config.yaml
intermediate_size: 3072
norm: "layernorm"
attn_scale: 0.125
learning_rate: 0.00925
schedule: "wsd"
decay_fraction: 0.593
decay_shape: "linear"
MLP neurons of a small language model. Each row is named by its layer, matrix (down: output weights) and neuron, and shows model dimensions 256-383. Each number is 128 + 32 x the weight over its row's rms, rounded and kept within 0 to 255.
A block is one neuron, or neurons of one layer that tend to fire together. After each block is what it responds to, as a language model described it from the Wikipedia text at the highest values.

L9.down2734 [141 136  75 145 111  94 184 120 174 124 120 146 155 120 149 125 117 135  77 123 142 128 206 179 139 156 169 122 184 135 169 159  50 133  81 149  97 154 179 112  87 118 155 165  93 116  87 138 148  83 129 148 117  76 199 126  76 190 142  83  90 110  62  82 187 114 108 152 152 128 118  72 164 123 109  71 111 154  46  74 126 137  95 124 190 148  84 147  99 171 108 156  55  84 115 110  98 157  92 176 120 108 116 114 174 141 125 160  96  87 135 150 142 119  93 111 146 102 132  67 118 173 157 122 124 158 153 106]
Description: Initial capital of foreign names. Single capital-letter first pieces (K, W, C, D, V) of unfamiliar, mostly non-English proper names, such as K in Kiev, Kurniadi, Cancellara, and of acronyms like NSA or CXC.

L8.down665 [ 98 152 109  83 121 136 156  69  71 151  93  93  71 169 161 161 126 105 167  86 143 147 121 183 143 135 113 163 154 118 123  99 110 115 142 107 156 165 143 153 131 105 141  85 183  74 181 103 112  73 124 116 148  93 136 105  78 144 182 113  77  64 139 162 128 137 139 189 136 179 150  98 162 140 127  47 190 106 126  89 177 149 183  48 127 135 141 135 141  90 134 103  79 170 123 157 178 125 101 124 140 107 136 122  97 140  64 177  64 117 126 120 137  92 110  66 108 184 128  99 114 147 116 111 129 134 133 165]
L8.down980 [142  73  84 186 138 174 115 166 143  89  65 124 189 127  81 135  91  96  74 156 110  76  98 126 140 173 151 154  94  93 127 157 161  86 131 153  73 119  92 150 109  99 119 143 134 161 108  84 144  91 151 122 133 148 155 119  96  95 128 156 107 131 119 135 153 106 168 118 142 150 113  86 160  96 164 145 170 168 107 122  90 118 100 101 149  95 103 175 113 104  70 110 185  87  84 165 168  96 164 120 133  77 128 166  84 160 112 159 185 165 106 120 133 100 100 111 128 185 131 144 117 156 130 120 148  90  88 123]
L8.down1290 [149  45  71 141 170 172 173 102 166 140  46 141 100 108  81 112 128 153 152  70 149 110 225 105  69  84 130  96 114  55  92 117 124  65 136 156 157 135 105 106 141 161 130 113 128 134 134 152 105 148 111 162 152 141  50 158 149 142 182 162  95  90 146 130 115 144 154 120 162 133 144 103  91 133 125 122 168 130  98 160 117 194 174 117  85  84 119 151 129 127 127 110 109  74 176 148 145  95 177 114 115 125 129 145 162  86 196 141 133 140  88 157 198 147 109 145 116  78 153 213  64 122 107  92 133 175 154 103]
L8.down2148 [195 136 104 121 167 100 154 165 149  94 145 113  95 129 111 135 132 141 169 150 152 168  74 155 144 171 128 194 126  83  83 171 173  92 114 143 195 112  96 145 144  75 115 130 139  68 117 136 176  78  82 112 123 134  86 147 101 175 149 140 100 153 122 116 137  50  56 105 128 108 157 118  22  76 110 124 166 115 142 122 125 118  81  96 129 114 193 127 162 117 121  85 148  31 146  72 112 172 132 161  98 154 145 170 128 137  94 156  58 141 145 142 124 133  94  91  94  80 102 171 103  87 160 120  85 114 128 160]
L8.down2252 [127 127 104 125 135  92 133 152 133 146 173 116  79 158 163 118 189  86 161  52 140 130 105 138 116  84 101 126 118 110 115 124 125  85 116 181 151 150 121 209 122  82 125 122 139 118 102 156  45 114 132 104 173  94 137 158 132 114 136 187  80 114  83 141 152 178 166  55 137 131  99 161 157 187 144 160 137 120 130 104 183 145 127 181 171 156  93  98 111 110 123 111 124  93 154 147  73 152 123 130 166 165 125 138  80 146  89 121  83 100 146 147 158 155  72 155 159 116 113 119 179  49 151 119  88 131 146 159]
L8.down2331 [194 135 122 117 135 114 155 170 150 130 100  87 124 117  66 174  83 164 158 194 138 177 119 103 151 121  91 123 184 104 137 135 195 100 125 103 100 102 158 139 128 124 143 136 101 152 111 122 105  97 137 130 162 150 111 150  77 149 118 137 106 118 181 110 114 157  93 145 126 133 160  68 119 132 121 139  60 123 152 102 145 156 140 127 189 115 108 113 144  85  75  79 121  89 113 113 146  74 142 132 106 180 117 176  58 187  88 133 121 108 129 172 113  64  76 156 167  76 141 188 118  63  85 103 164 148 138  84]
L8.down2612 [ 76 177  91 120 148 165 150 178 137 122 129  93 108 121 142 130  92 103  96 207 135 159 110 125 146 129 134 120 106 123 130 120 100  84  92 134  78 128 114 127  75 133 128 190 114 153 121 151 102 150 199  99 103 183 155 147 102 165 127 123  94 156 178 125 148 184 191  54 156 134 127  64  94 141 137 164 131 183  72 148 113 131 138 130  92  82  90  96 135  97  87 120 167  95 162 112 119 123  92 139 125 110 123 124 121 149 121  63 169 140 112  94 119  85  52  73 103 145  21 122 132 157 116 119 152  95  47 123]
L8.down2663 [146  72 120 134 128 138 130 149 129  63 123 108 136 172 127 182  50 185 121 103  71 122 113  91 118 153 122  79 196 151 101 164 117 121  44  75  55 150  91 186 103 153 182 123  93 157 120  97 178 148 124  98 197 124 165  88  95  98 112  97 104 157 102 127 171 132 136 150  57 109 160 144  83 108 125 165 158 110 176 126 143  93 138 135 149 168 135 142 140 129  79 133 157 122  74 190 105 150 123 117 121 176 153 147 125 110 101 202 131  67 196 136  92 129  82  78  69 164  93 131 106 125  71 144 108 129 122 173]
Description: Position before a name. Separators, prepositions and verbs just before a team, club or place name, e.g. "|" in fixture tables, "(to", "signed with", "v.".

L6.down554 [107  71 152  96 126 101 120 144 151 146 121  93 118  97 100 174  99 114  77 138 149  84 173 113  90 148 131 100 116 120 126 180 105  74 118 158 115 109 104 129 176 147 119 156 129  78 125 126  90 128 119 179 154 138 183 143  94 111 138 164 125 107 128 187 168  75 161 144 129 153 144 126 127 132 216 129 120 195 133  98  22 126 102 129 198 152 121  59 115 134 110 139 149 100 161 164 121 159 115 116 126 163 144 100 113 122 115 152 161 106 156 131  94 130  78 183 131  70  96 122 144 159 117 141  52 175  87 122]
L6.down575 [142 108 180 165 120 107 151 160 113 121 107 154 190 247 167 154  99  83 119 141 115  80 123 115  92 116 180 137 124 123 186 118  95 150 117  89 134 110 105 124 180 137 134  89 153 158 102  70 133  74 101  88  91  90 158 166 155 132 119  84  99 147 140 106 161 131 107 115 111 189  98 145  98 131  79  78 101 138 168  82 102 122 170 123 192 107 102  87 115 181 193  98  62 134 129 180 120 127 125 179  72  86 154  76 110 145 123 141 159 106 150 119 122  54 133  62 155 183 132 112  96 162 171 114 100  94 137  99]
L6.down1225 [122 113 109 122 141 142 172  72 113  99 235  89 158 144 106 143 108  97  92 143 151  99 149  92 146  88  83  89 167  59 165 122 158  77 129 133 127 103 120 206 225 117 130 149 153 138 143 113  74  95 131 123 144 108 172 111 115 166 161 207 153  87 181 132 127  79 165 107 105 128 114  95 126 161 110 168 154 144 133 137 152  80 104 110  85 117 161 112 125 164 142 115 139 122 189 157 157 165 138 121  96 168  76 133 146 118 132 146 118 188 114 161 103 153 149 137 137 101  86 126 142 134 100 134 148  68 116 111]
L6.down1833 [ 80 166 106 135 143 153 181 168 119  89 149  76  98 133  84 112  60 122 152 175  76 185 168 123  70 153  85  66 137 100 117 121  99 111 167 160 149 100 126 133 127 113 147  89 105 119 126 172 142 120 138 115 218 186 102 164  89 185 152 115  75 168 224 104 166 169 139 128 142 113 108 102 133 126  65  87 168 135  63  59 105 103 134 140  56 132 140 151  98 102 109  89 180 162 103 190 123 144 125 119 156  77 170 172  73 190 163  98 171 103  84 109  63 135 145 118 105 134 137 162  81  95  88 105 153 179 121 155]
L6.down2515 [ 48 143 119 130 151  81 145 176 114 171  75 150 183 111  94 131 119  91 129 118  89 154 146 111 142 143 151 180 126 136 164 121 138 144 114 134 148 127 178 155 117 156 156 150 140  45 109 140  81  94 107 179 100 149 138 118 113 100 202 126 160 107 175 112 182 131 145  74 134 203 142 163 113 171 218 107 132 172 101 175  89 125 131 147 151  82  83 141  44 113  98 167 112 165  98  86  95  96 149  34 107  97 174 142 106 177 130 100 114  88 101 100  99 124 112 154 113 113  91 188 117 155 121 112 142 121 121 128]
L6.down2689 [ 66 182 201 116 197  95  91 159 107 157 110 137 156 104 117 165 120 111 128 174 137 105 105 142 114 108 153 160 157 117 148  91 107  95 127  82 140 124  91 177  70 100 130 150 197 121 135 128 113 123 104 182 169 119 159 172 160  98 115  92 128 155 108 190 183 143 119 126  99 137 125 154 134 120 143 137  96 100 124 139 137 161 124 198  97  97 119 114 105 157 148 164 142 150 158 157 126 139 241 125 123  98  64  56 130  91 166  54 118 133 126 137 165 136  76 118 122 134 107 118 144 132 144 111  66  78 146 101]
L6.down2833 [112 105 154 146  98  88 101 161 151 115 179 116 157 156 164 168  73 134 122 165 162  83  70  44 114  93 190 113 165  82 127 142 104 155 140  61 120  91 153  70 158 122 156 154 106 112 117 128  98 141 144 169  88  94 158 113 155  71 165 103  94  99  70  89 109 125 125  67 143 138 103 164 171 124 172 136 153 107 158 126 130 112 187 176 118 147 172  83 156 117  81 116 182 157  97 157  73 113  88 114 129 129  94  88 125 137 167  99 196 100 115  94  78 134 142 126 136 137 135 201 105  82 123 115  68 152 131 111]
L6.down3017 [108  86 146  88 148 115  90 123 225 130 130 108 166 113 151 200 151 126 212 143 164  94 125 161  84 133 172 171 126 123 188 146  92 108 127 151 136 136 164  99  88 144 171 132 132  99  98 154 189 127 116 136 130 129 142 137 102 114 148  92  95  74 153  98  96 160 157 176 140 154 148 113 110 141 161 147  77 113 113 140 139 152 142 133 179  66  40 133 139 182 183 128  67 155 105 136 103 104 123 132 119  75 142 119 136  79 100 108 118  92 161 105 119 119 146 162  95 183  87 149 181  83 112 135  58  99 115 136]
Description: Irish/Scottish name pieces. Inner pieces of Northern Irish and Scottish place names (Armagh, Finaghy, Ballymena, Lochridge, Clan), plus ethnic and nationality words like Irish, Greek, Muslim.

L6.down354 [196 169 104 179 130  24 107 103  95 162  76 123 107 132 143 170 146 115  96 132 113 133 135 165 128 105  72  80  91 191 167  94 101 166 162 191  92  98 166 124 126 106 152  96 161 147 128  97 105 133  79 100  97 120 110 125 129 114 117 159  77 207 123  44 113 135  86 146 128 113 131  79 197 175 118 159 127 100 129  80 125 133 146 135  80 174 116 146 109 108 106 109 215 100 102 163 156 163 123 130 138 158 126 182  81 108  70 175  81 152  98 111 127  59 117 133 113 126  75 125 144 187 151 127 103  94 121 137]
L6.down1260 [130  77 134 120 115 118 129 125 179 118 195 175 162 208 134 108 136  97 117 169 151  97 138  96  21 116 164 101 140  93  62 150 104 123 117  66  94 178 108 118 155 156 114 162  79 177  99 103 133 176  66 164  80 109 117 134 147 120 123 125  86 122  85 170 161 101 148 138 168  86 137 134 184 163 105 110 179  87 148  96 130 116 147  65  76 118 135 138 109 120 152  90 160  96 126  75  93 106  90 121 137 119 177 180 131 193 121 147  75 108 123 136 136 144 123 108 183 107 119 147 168 121 126 129 133 149 131 159]
L6.down1376 [163  89 158 133 116 134 140 102 121 193 145 158 139  89 172 101 123 144 160 145 170  78 184 136 112 217 155 164 136 129 118  61 148 162 124 124 106 121 193  90  87  96 156  74 108  71 121 108  78 142 186 154 121 122 148 117 144  97 161 181 159 108 104 151 116  97  73 103 128 183 103 171 195 150 151 139 109 135 150 136  66 149 124  89  76 182  88 146  78 149 116 113 102 124 128 145  98  59 143 188 112 139  93 107 134 121 166 115 121 107 118 172 120 163 137 112  75 130 106 132 164 115 122 107 115 138 106  73]
L6.down1492 [147 145 156 151 113  91 118 152 128 104 115 156 157 170 112 144  69 203  81 147 143 109 107 147 154  91 126 124 125 116 198 186 154 137 161 110 116 132 135 160 163 100 157  78 106 151 152  86  65 137  68 107 101 117 129 190  64 161 136 171 118 109  70 122 158 122 114 159 168 147 185 102 255 134 123 157  94 127 116 141 118 100 124  98 100  77 215 108  96 140 115 163 106 111 119 165 159 214 174 114 169 124  99 143 148 154 153  94 152 129 128 132 113 134 152 108 117  46 107 186 133 150 144  75 101 114 110 114]
L6.down2209 [151 145  77 147 114  86 141 156  70 143 155 151 165 163 106 130  79  83 107 138 137 114 152 136 143  73 116 125  76 150 140  76 103 130 139 120 140  89  86 133 149 128 158  78 146 100  61 141  98  98 122 146 123 165 166 148 167 108 103 100  72 207 138 157  92 175  76 115 132 126 103 171 189 137  95 124  94  77 131 129 124  78 124  91 156 121 166  81 106 112 129 148 146 111 158 148 126 110 111 116 161 132  93 107 103 110 199 121 172 148 134 128 145 154 187 130 143 164 151 176 164  72 128 183 146 105 166  99]
L6.down2365 [138  57 126 179 141  62  36 134 100 165 117 128 111 168 143 139  48 153 176 112  87  88 141 149 141 166 156 175  78 128 192 173 102 151 133 112 130 107 133 199 123 111 109 140 172 142 110  71 106 245 139  56 141 107 120 145 153 149 137  73 100  90 136 111 115 129  95 140 129 134 133  76 129  83 113  91 169 115 189 116 118 134 138 195  95 119 127 143 157 152 182 115 136 115 110 133 182 205 161 170 177 163 115 132 139 123 109 122 108 119  87  90 140 170 147  86 174  57 110  80 124 134 187 156 123 150 143 129]
L6.down2425 [102 104 144 150 142 124 119 125 129 142 162 189  62 170 114 126 120 154 130  90 137 149 162 203 129 100 127 128 169 142 136 167 104 168  95  93 167  87 205 135 100 102 151 122  92 149  91 113 129 142 142  49 177  76 147 115  82 178 122 109 105 130  91  51 131 119 156 161 118 120 138 153 255 140 121 158  95  82 211 127  79 102  84 169 119 149 139  96 162 149 154 144 136 107 138 132 145 122  89 120 116 106 135 105 139 109 164 168 174  98 122 112 110 135 180  95 159  95 129 230 167 143 116 143 143 123 123 132]
L6.down2586 [120 126  81  94  74 144  98 127 113 176 135 108 141 132 111 125 125 162  92  86 147 179 146 117 144  46 147 113 167 127  95 101 140 117  88 155 219 121 138 176 141 169 177 127 122  83 149  93  83 101 101 154 149 120 168 151 122 134 113 121  73 167 139 119  96 125  86 100 121  96 123 134 189 100  67 192 120 132 156 164 117  73 105 144  99 171 120 138 126  94 141  97 137  95 142  88 106 128 141 164 147 156 105 129 123 118 113 180 100 173 132 115 151 140 113 148  79  91 102 152  81 133 106  76 151 158 147 174]
Description: List item separators. Separators closing an item in a list of proper names, like the semicolons, commas, pipes or dashes after Brigade (…); or FDP, ahead of the next name.

L6.down937 [154 147  81 150 104 127 162  54 104  97  53 141 102 125 123  81 187 133  65 103 152 120 122 119 137 110 186  97 142 144 158 135 137 171 110 103 106 103 122 138  73 206 114 153 136  11 123 106 102 106 168 119 154 117 157 180 135 142 108 128 132 123 134 145 169  81  90 162 114  82 160 185 105 139  70 106 118  92  77 137 129 192 133  63 140 142 154 132 113 112 104 129 174 148  72 178 130 125 159 142 178 125 105 104 138 152 131 141  86  98 115 111 140  85  84 139 123 171 124 176 142 136 120  98 115 145  74 135]
L6.down1048 [128  94 112 117 162 145 141 133 126 129 122 139 111 162  76 137 138 152 100 149 105 161 128 161 178 128 107 151 199 121 121 121 135  95 161 184 148 152 121 176 114 122 125 150 175  89 141  85 124 113 131 160 119 168 154 142  89 120 148 183 109 100 196  86 107  83 159 124 143 144 213  67 139  99 118  70  83 126 174 139  99 133 108 117  82 176 146 122 122 133  64 130  75 149 143  70 102 131 136 171 179 116  83 144 163 124 110  56  99 159 168 109 124 165  87 153 156 120  91 127 153 174 215 115 115 104  95 119]
L6.down1058 [122 128 107 107 128 143 166 124 187 109 138 184 177 141 166 120 112  80 120 171 121 178 115 142 142 174  95 153  89 105 167 153 130 145 163 157 118  96  55 149 174 110 156 118 102  79  96  89  98 129 164 106 141 146 147 136  94  86 136 125  79  42  90 133 131 136 143 110 116 105 154 146  83  67 131 102 142 129 157 107  59 150 136  67  99 142 166 158 101  91 132 120  98 156 123 176  63 125 152 167 106 204 139 186 128  76 104 150  94 115 152 130 171  99 115 100 181 135  77 111 131 131 144  44 135  79 159 148]
L6.down1829 [100 128 120 138 157 178 132 110 101 141  80  92 120  96 122 128 158 136 168 145  89 142 144 111 149 176 124 147 140 164 179 134 112  98 100 112  82 106 138 164 115 108 162 159 106 169 105 139 146  81 130 129 117 127  94 131  92 129 132 151 162 113  59 160  86 115 105 115 150 120 217 144  73 153  96 113 141 112  97 145 119 178 106  92 114 153 120 108 103 126  98 165  93 139 142 147 118 137 121 124 158 118 109 143 142 102 164  74 150 135 102  74 144  90 156 136 159 121  84  99 154  80 114 108 168 160 137 120]
L6.down1851 [189 146  70 132 149 166 144 255  61 187 195 149 188 164 133 104 158 130 107 134 188 144 115 134 163 128 130 128  68 147 137 116 119 165 116  85  98 134 130 110 117 153 108  98  84 123 131 150 135 123 160 163 167 155  93 147 138 173 150 147 127  99 140 125 166 119 145  90  89  91 180  69  89 108 103 167 155 179 114 117 131 141 166 137  71 176  72  37 182 139  93 143 130 131  93 171 160 131  80 147 105 118 135  85  73 144 110 102  96 187 130  97  64 125  87 136 119 106 123  39 121 131 173 108  72 106 141 157]
L6.down1913 [173 138 144 163 148 126 152  90 153 126 161 143  96 117 133 137 101  71 116  69 130 169 180 107 131  81 126 105 111 135 173 144 182 153 132  90 128 127 136 152  88 107 133 123 122 158 153 128 116 112 108 104 177  66 145 150 125 176  50 150 168 116 150 160  88  60 106 161 129 106 123 140  88 102 148 155  93 110 110 118 113 203 133 127 183  85 146 137  69  93 128 182 131 110 145 123  88 203 139 113 129 156 147 152 181 138  56 128 121 141  76 156 144 101 146 108 136  95  71 119 133 131 151 148  94 131 135 139]
L6.down2537 [181 127 134 164 134 161 129  92 136 119 165 140 117  45 160 168 143 153 155 141 144  68 141 119 139 171 173 118 140 108 138 114 113 110 130 144 121 139 139 115  73 168 182 123  73 127 127 110 136 102  44 143 110 139  93 153 129 103 130  59 103  71 105 152  62 116 139 156 103 133 121 129  96 124  55 212 117 104 127 168 105 166 124  69 151 151  88 138 128 157 102  94 105 112 126  90 144 164 111 114 159 188  75  69 152  75  85  99  85 133  96 116 175 155 110  99 109 112 124 107 129  82 204 177 107  98 138  93]
L6.down2853 [104  66 168 120 120 109 151 108  96 177 132 140 146 169 185 131  97 170  83 141 154 175 103 124 114 143 164 143 114 131 183 118 146 138 130 125 153  90 104 150 146 211 175  70 106 124 112 125 179 100 126 152 130 137  96 144 126 112 180 178 164 118 207 123  93 135  96  81 189 119 157 126 134  98 153 184 147 132 101 161 111 106 145 153  70 163 118 123 131 131  98 120 153  83 115 134 140 116 151 184 137 151 146  94 122  51 143 145  76 100 121 104 134 155  91 172  80  96  82 126 166 182  80 133 231 114 172 123]
Description: Initial letter V/W. Word-opening capital V or W, often the first piece of foreign surnames, first names or places, as in V-âlcov, V-ianini, W-uppertal, Vezina.

L9.down2730 [141  90 133 126  92  81 133 109 153  97 120  98 122  75 185 144 128 161 127 155  82 173 138  92 119 153 119 108 129 156 152  94 154 110 119 118  87 135 114 184 104  76 128 124 133 152 199 109 134  37 171 135  92 157 106 115 129 134 138 179 203 139 165  50 129  90 158  99 112 149 142  98 203 106 134 118 158 124 118 161 100  80 120 154  72 147 115  94   0 115 116 157 153 189 121 150 133 145 103 174 140  66 100 155 120 178 100 122 172 164 164 122  98 142  86 157 116  51 143 102  79  67 180 127 154  87 107 191]
Description: Before a person's name. Separators and words right before a person's full name in tables, lists and credits, such as table pipes, commas, "and", "by:", and role nouns like "scholar".

L9.down2415 [151 115 148  96 109  84  69  83 105 134 142 129 122 110 133 117 135 140 145 141 126  73 137 142 205 163 125 146 162 129 131 137 115 116 124 147 100  94 172 139 152 109 156 145 144 114  64 150 145 139 143  88 104  73 174 136  89 102 150  87 144  93 103 100 143 129 159 101 135 127 137 114 181 143 120 192  97  63 151 145  84 116 189 158 155 167 127 147  90 168 140  99 105 116 103 148 103 146 135  95 154 148 183  32 149 100  82 123  98  86  68  82 113 156 112 126 163  52 164 102 172 113 134 129  54 145 178  98]
Description: Name starts in lists. Opening or middle word pieces of names and places in tables, lists and credits, such as Black(pool), Bry(son), Mc(Hugh), Glam(organ).

L8.down385 [119  85 157 126 104 159 127 135  63  68 174 145 101  98  71  62  86  89 187 106  91 127  92  91 156 126 207 118  97 139  83 164 117 146 103  99 137  84 112 112 130 125 148 126 111  91 136 110 147  98 106 116 139 161 137 130 105 174 107 142 142  68 125 109 148  87 114 130 138  86 175 147  85 135 147 158 130 101 189 110 127 122 129 105  98 152 104 124  83 154 117 113 120 109 152 134 113 114 151 143 148 166 146  89 167 105 105  76  89 174 137 188 146 129 179 102 149 116 196  78 153 169  69 104 155  42  98  85]
L8.down518 [152 103 105 128 137 100 139 129 142 138  77  62 102 120  98 151 122  99  98  95 167 157 118 161 106 222  85 169 114  78 134 149 132 126  48 152 199 170 141 152 137  83 105  38  88  84 104 129 167 109 122  88 167 104 144 147 123 124 111 107 143 141 136 190  94 133 144 135 195 143 102  69 139 137  81 126 100  91 115 112 120 122 141 124 152 124 128  91  91 101 158 146  40 122  84 139 132 154 150 136  93 131 119  86 109 126  99  86 118 161  54 114 154 133 124 108 151 132 108  61 153 183 163 148 111 126 162 179]
L8.down552 [165 154  94 115 150  77 115 112 110 108 119  78 107 149 136  88 157 169  92  98 126  94  35  65 150  73 141 131 107 168 190 147 105 137  75 131 145 169 102  77  86 121 140 118 174  91 134 136 137 119 141 198 171 107 122 179  98 148 106 156  82 126 125 134 112 132  92 122  94  88 136 111 161 159  77  74 141 148 192 101 142 110 139 113  87 147 127  80 118  65 171 151 156  77 152 190 156 121 122 172 169 127 153 138 167 106 134 116  41 120 148 111 124  60 113 124 137 112 163 193 127 170 108  62  83  78 126  62]
L8.down1613 [205 170 124  87 130 105 159 156 179 149 112  97 173  95 154  82 130  89 133 123 151 136 130 113 104 140 148 141 140 125 149 116 171 131  96 136 151  81 157 114  94 157  97 103  77 110 164  92  43 112  94  74 178 124 122 101  97 203 149 150  53 126 184 109 182 119 162 115 113 139 199 154  84 108 132 109 124 160  73 121  81 141 163  95 136 113  86  56 121 141  86 135 135 105 104 140 139 144  95 134 112 113 106  95 178 100 193 168 108 186 111 163 163  95 140  73 221  91  93  87  82  95  66  62  69 176 158 122]
L8.down1786 [108 130  74 130  67 155 170 113 112 112 165  73  96 149  97 102 117 123 152  99 186 156 128  92  82 144  58 197  67 135  95 139 137 125 113  91 128 132  94 130 152 164 133 112 111  82 174 128 167 147 115 150 211 102 175 119 110  76 152 145 113 111 157 159 150  76 183 103 124 130  72 128  88  97 137 131 115 131  79 132  86 173 144 104  45 105 114  93 133 126  62 123 136 153 169 126 145 136 145 161 151 119 130 127  94 110 103  87  51 153 142 200 103 139 164  76 157 146 135  75 163 152 129 123 131  80 119 110]
L8.down1868 [104 133 100  88 142 121 126 130  45 142  99 123 109 152 108  69 144 135 141 150 144 107 172 139 193 139 166 133  75 106 145 172 118 153  89 111 170 150  99  72 117 137 144 116 132 130 157 151 149  90  84 128  93 101 106 149 161 154 159 161 144  83 125 198 117 146 150 164 123  74 129 137 137 117 184 119 163 103 138 131 108 139 149 102  94 139 133 116 177 123  88 195 118 167 151 103 144  68  84 143 126 129 152  91 127 162 140  39 139  98 154 151 107 122 106 168 172 144 157 124 111 115 149 129  77  80 161 158]
L8.down2786 [151  54  87 147 185 159 100 169 122 160 169  56 118 173 111 109 115 114 133 141 135  85 154 123 160 158  87 105 160 148 138 110 155 115 138 110 120 101 107 111  89 105 189 131 119 121 125 143 152 110  48 111 167 128 113 136  76  60 135 150 139 111 147 108  69 145 202 106 142 143 158 106  78 150 121 161 141 104 135 138 130 201 101 182 184 144 155  75 122  90 154  77 140  88 178 153 157 122 169 108 225 121 121 106 189 145 150 112  86 109 102  70 147 101 208 115 156 124 118 139  80 123 165 123 132 104 104  62]
L8.down3032 [160 134 152 113  99 109 144  77 169 122  94 118 153 147 149 123  87 128 173 111 151 117 145 110 134  94 187 134 122 161 106 171 120 129 100 102 165 125 137  94 126 141 110 109 115 160 116  61 133 143 123 122  99 134 158 150 143  92 155 113  87 171 119 171 176 130 137 144 162 197 147  96 117 113 192 158 131 150 123 109 125 135 133 160 131 101 124 112 157 143  99 166 147 137 128  93 113 161 138 154  84 134  40 119 131  68  76 130 108 165 139  98  93 101 108  50 124 119 136 126 120 103  93 195  67 143 126  80]
Description: Word-initial W fragment. A lone first-letter piece, mostly W/w (sometimes B, V) starting a split word or name, e.g. w|rapped, W|aiting, W|iddowson.

L8.down167 [ 65 136 194 128 144 170 120 183 108 115 122 133 140 139 100 141  98 131 129 180 190  79 106 133 158 177 148 178 107 154 153 113  79  95  90 157 151 130 104  87 164 145 168 173 134  95  95 123 117 164 124  90  87 156 135 178 175 142 131 145 129 132 106 139  65 176 127 118 134 122 113 127 164 120 186 140 133 167 126 112 167 106 156 151 166 122  75 113 184 149 121 157 103 205 107 120  96 117 142 181 158 122 176 114 135 105 139  92  73 150 138  59 174 178 157 197 137 153 152 207 131 123 110 126  85  98  82 126]
L8.down257 [ 97 150 172 160  89  99 127 160  84 148 148 125 118 130 173 124 129 154 125  51 163  88 183  90 120 148  90 113  96 118 111  78 165 104 119 161  72 123 161 128 124 170 154 144 165 113 125  94 176 170 119 133 118 113  64 117  69  79 138 130 149 102 122 147 142 136 121 124 176  87 142 135 128  85  38 139  89 151  76  70 135 158 131  72  89 172  97  91 134 131 115 126 133 179 121 113  74  94 113 143  92 213 151 102 125 184 127  93 130 110  63 123 163 109 113 144 106 133 117 181 194 128 139 144  99  71 138 154]
L8.down572 [132 106 140 119 203 109 161 104 161 123 161  98 142 100  95 133 122 107 185  97 144 157 118 144 105 102 123 105 185 133 118 130 114 105 173 138 129  82 165 125 152 214 182 115 118 101  99  75 170  98 130 204 128  81 142 169 152  95 129 161 151 147 112 114 105 146 108 167 116 111 106 155  88  85 128 120 154 113 140  69 122  87 141  95 140 144 188 137 143 108 140  94 176 102 151 113 128 136 127 137 175 182 125  89 131 168  87 133 192 161 117 174 139  89 130 183 109 113 151 163  65 127 134  59 158 152  70 148]
L8.down1019 [108 123 136 112 115 109 200 155 126 103 139 140 140 133  95 145 196 111  98 137  99  96  89 124 135 123 158 113 168 128 104  79  50  78 138 113  97  71 173  79 108 120 129 131 172  84 131 135 142  86 141 136 158  60 127 121  82 131  95 141  59 146 134 128 153 127 112 102 125 141  98 132 197 146 177 159  91 153  89 125  97 185 135 150 144 163 144 100 169 143 142 129  86 133 116 122 104 139 146 155 183 137 182  80 141 122 119 136 113  96 132 129 100 172 132 113 130 106  83 116 136 169 147  81  94 116 112 142]
L8.down1148 [106 133 174  87 114 163 132 104 149  74  98 135 106  66  92 131 167  76  91  93  90 136  86 107 128 177 117  80 107  96 140 162  94 125 128 157 110 124 156 127 135 145 102 105 148 125 145  86 134 128 142  63  91 159  80 123 112 141 163 168 110 153 112 171 104 146 233 125 112 155  74  87 171 114 136 137 120 127 114 130 111 140 101 110 122 151 119  93  90 148 102  73  68  70 179 145 141 104  99 125 136  72 132 133 197 134 173 163 162 159 123 133 142 151 164 180 120 112  97  86  80 139 109 101 155 139 146 132]
L8.down1441 [113 104 119 113 101 136 120 143 205 154 110 183 159 175 129 141 158  82  76 147 158 136 118 156 102 135 151 117 126  80 152 130  84  74 101  86 112 118  78 102 158 134 100 143 182 139 116 114 123 186 127 103 117  67 134 167 152  90 167 156 170 106 126 109 147 133  87 144 126  90 123 142  54 149 123 127 112 153 144  81  97 142 113 152 110 150 117  60 118 152 121 115 105 124 104 115 140  98  91 134 112 116 117 155  87 113 113  66 125 152 163 136 120 150 127 152 136 107 133 179 109 156  98 153 142 149 175 126]
L8.down2079 [ 77 137 127 128 132  88 132 201 104 135 122  54 141 125 128 177 198 140 119 213 152  74 101 144 117 151 136 131 155 149 190  92  57 100 102 140 118 183 120 135 110 146 150 123 139 134 139 101  87 108 140 101  87 127 108 167 129 115 125 119 143 180 112  98 112 162 174 129  91 128  83 108  89  88 168 138 153 149 110 130 130 109  99 123 168 128 141 108 110 109 162 152 135 164  89  75  77 141 159 122 156 125 141 136 152 168 140  50 131 147 106  96 124 118 197 188 137 185  83 204 126 122 135 140 166 136 141  89]
L8.down2211 [109  74 122 153 155 166  86 145 126 102 171 130 117 110 115 140 144 116 146 183 145 138 134  88 138 124 104 162 135 145 109 175 131  91 143 127 127 130 106  79 126  73 127 140 183 102 172  71 126 147 129 135  54 118 130 111  74 185 151 117 129 120 127 111 126 170 130  52 144 158 167 139  22 140 124 110 131 123  84 178 159 133  71  82 177  84 120 180 140 158 132 129 151 126 131 141  69 133  92  57 126 123 160 103 111 112 128  78 146 185 132 171 129 136 111 138 153 168  75 222 101 140 151 116 139 103 200  99]
Description: Personal name pieces. Tokens inside or starting personal names, often in Wikipedia tables after a pipe, such as Elizabeth, Jay-ne, McG-ow-an, and sometimes Irish place names like Dungan-n-on.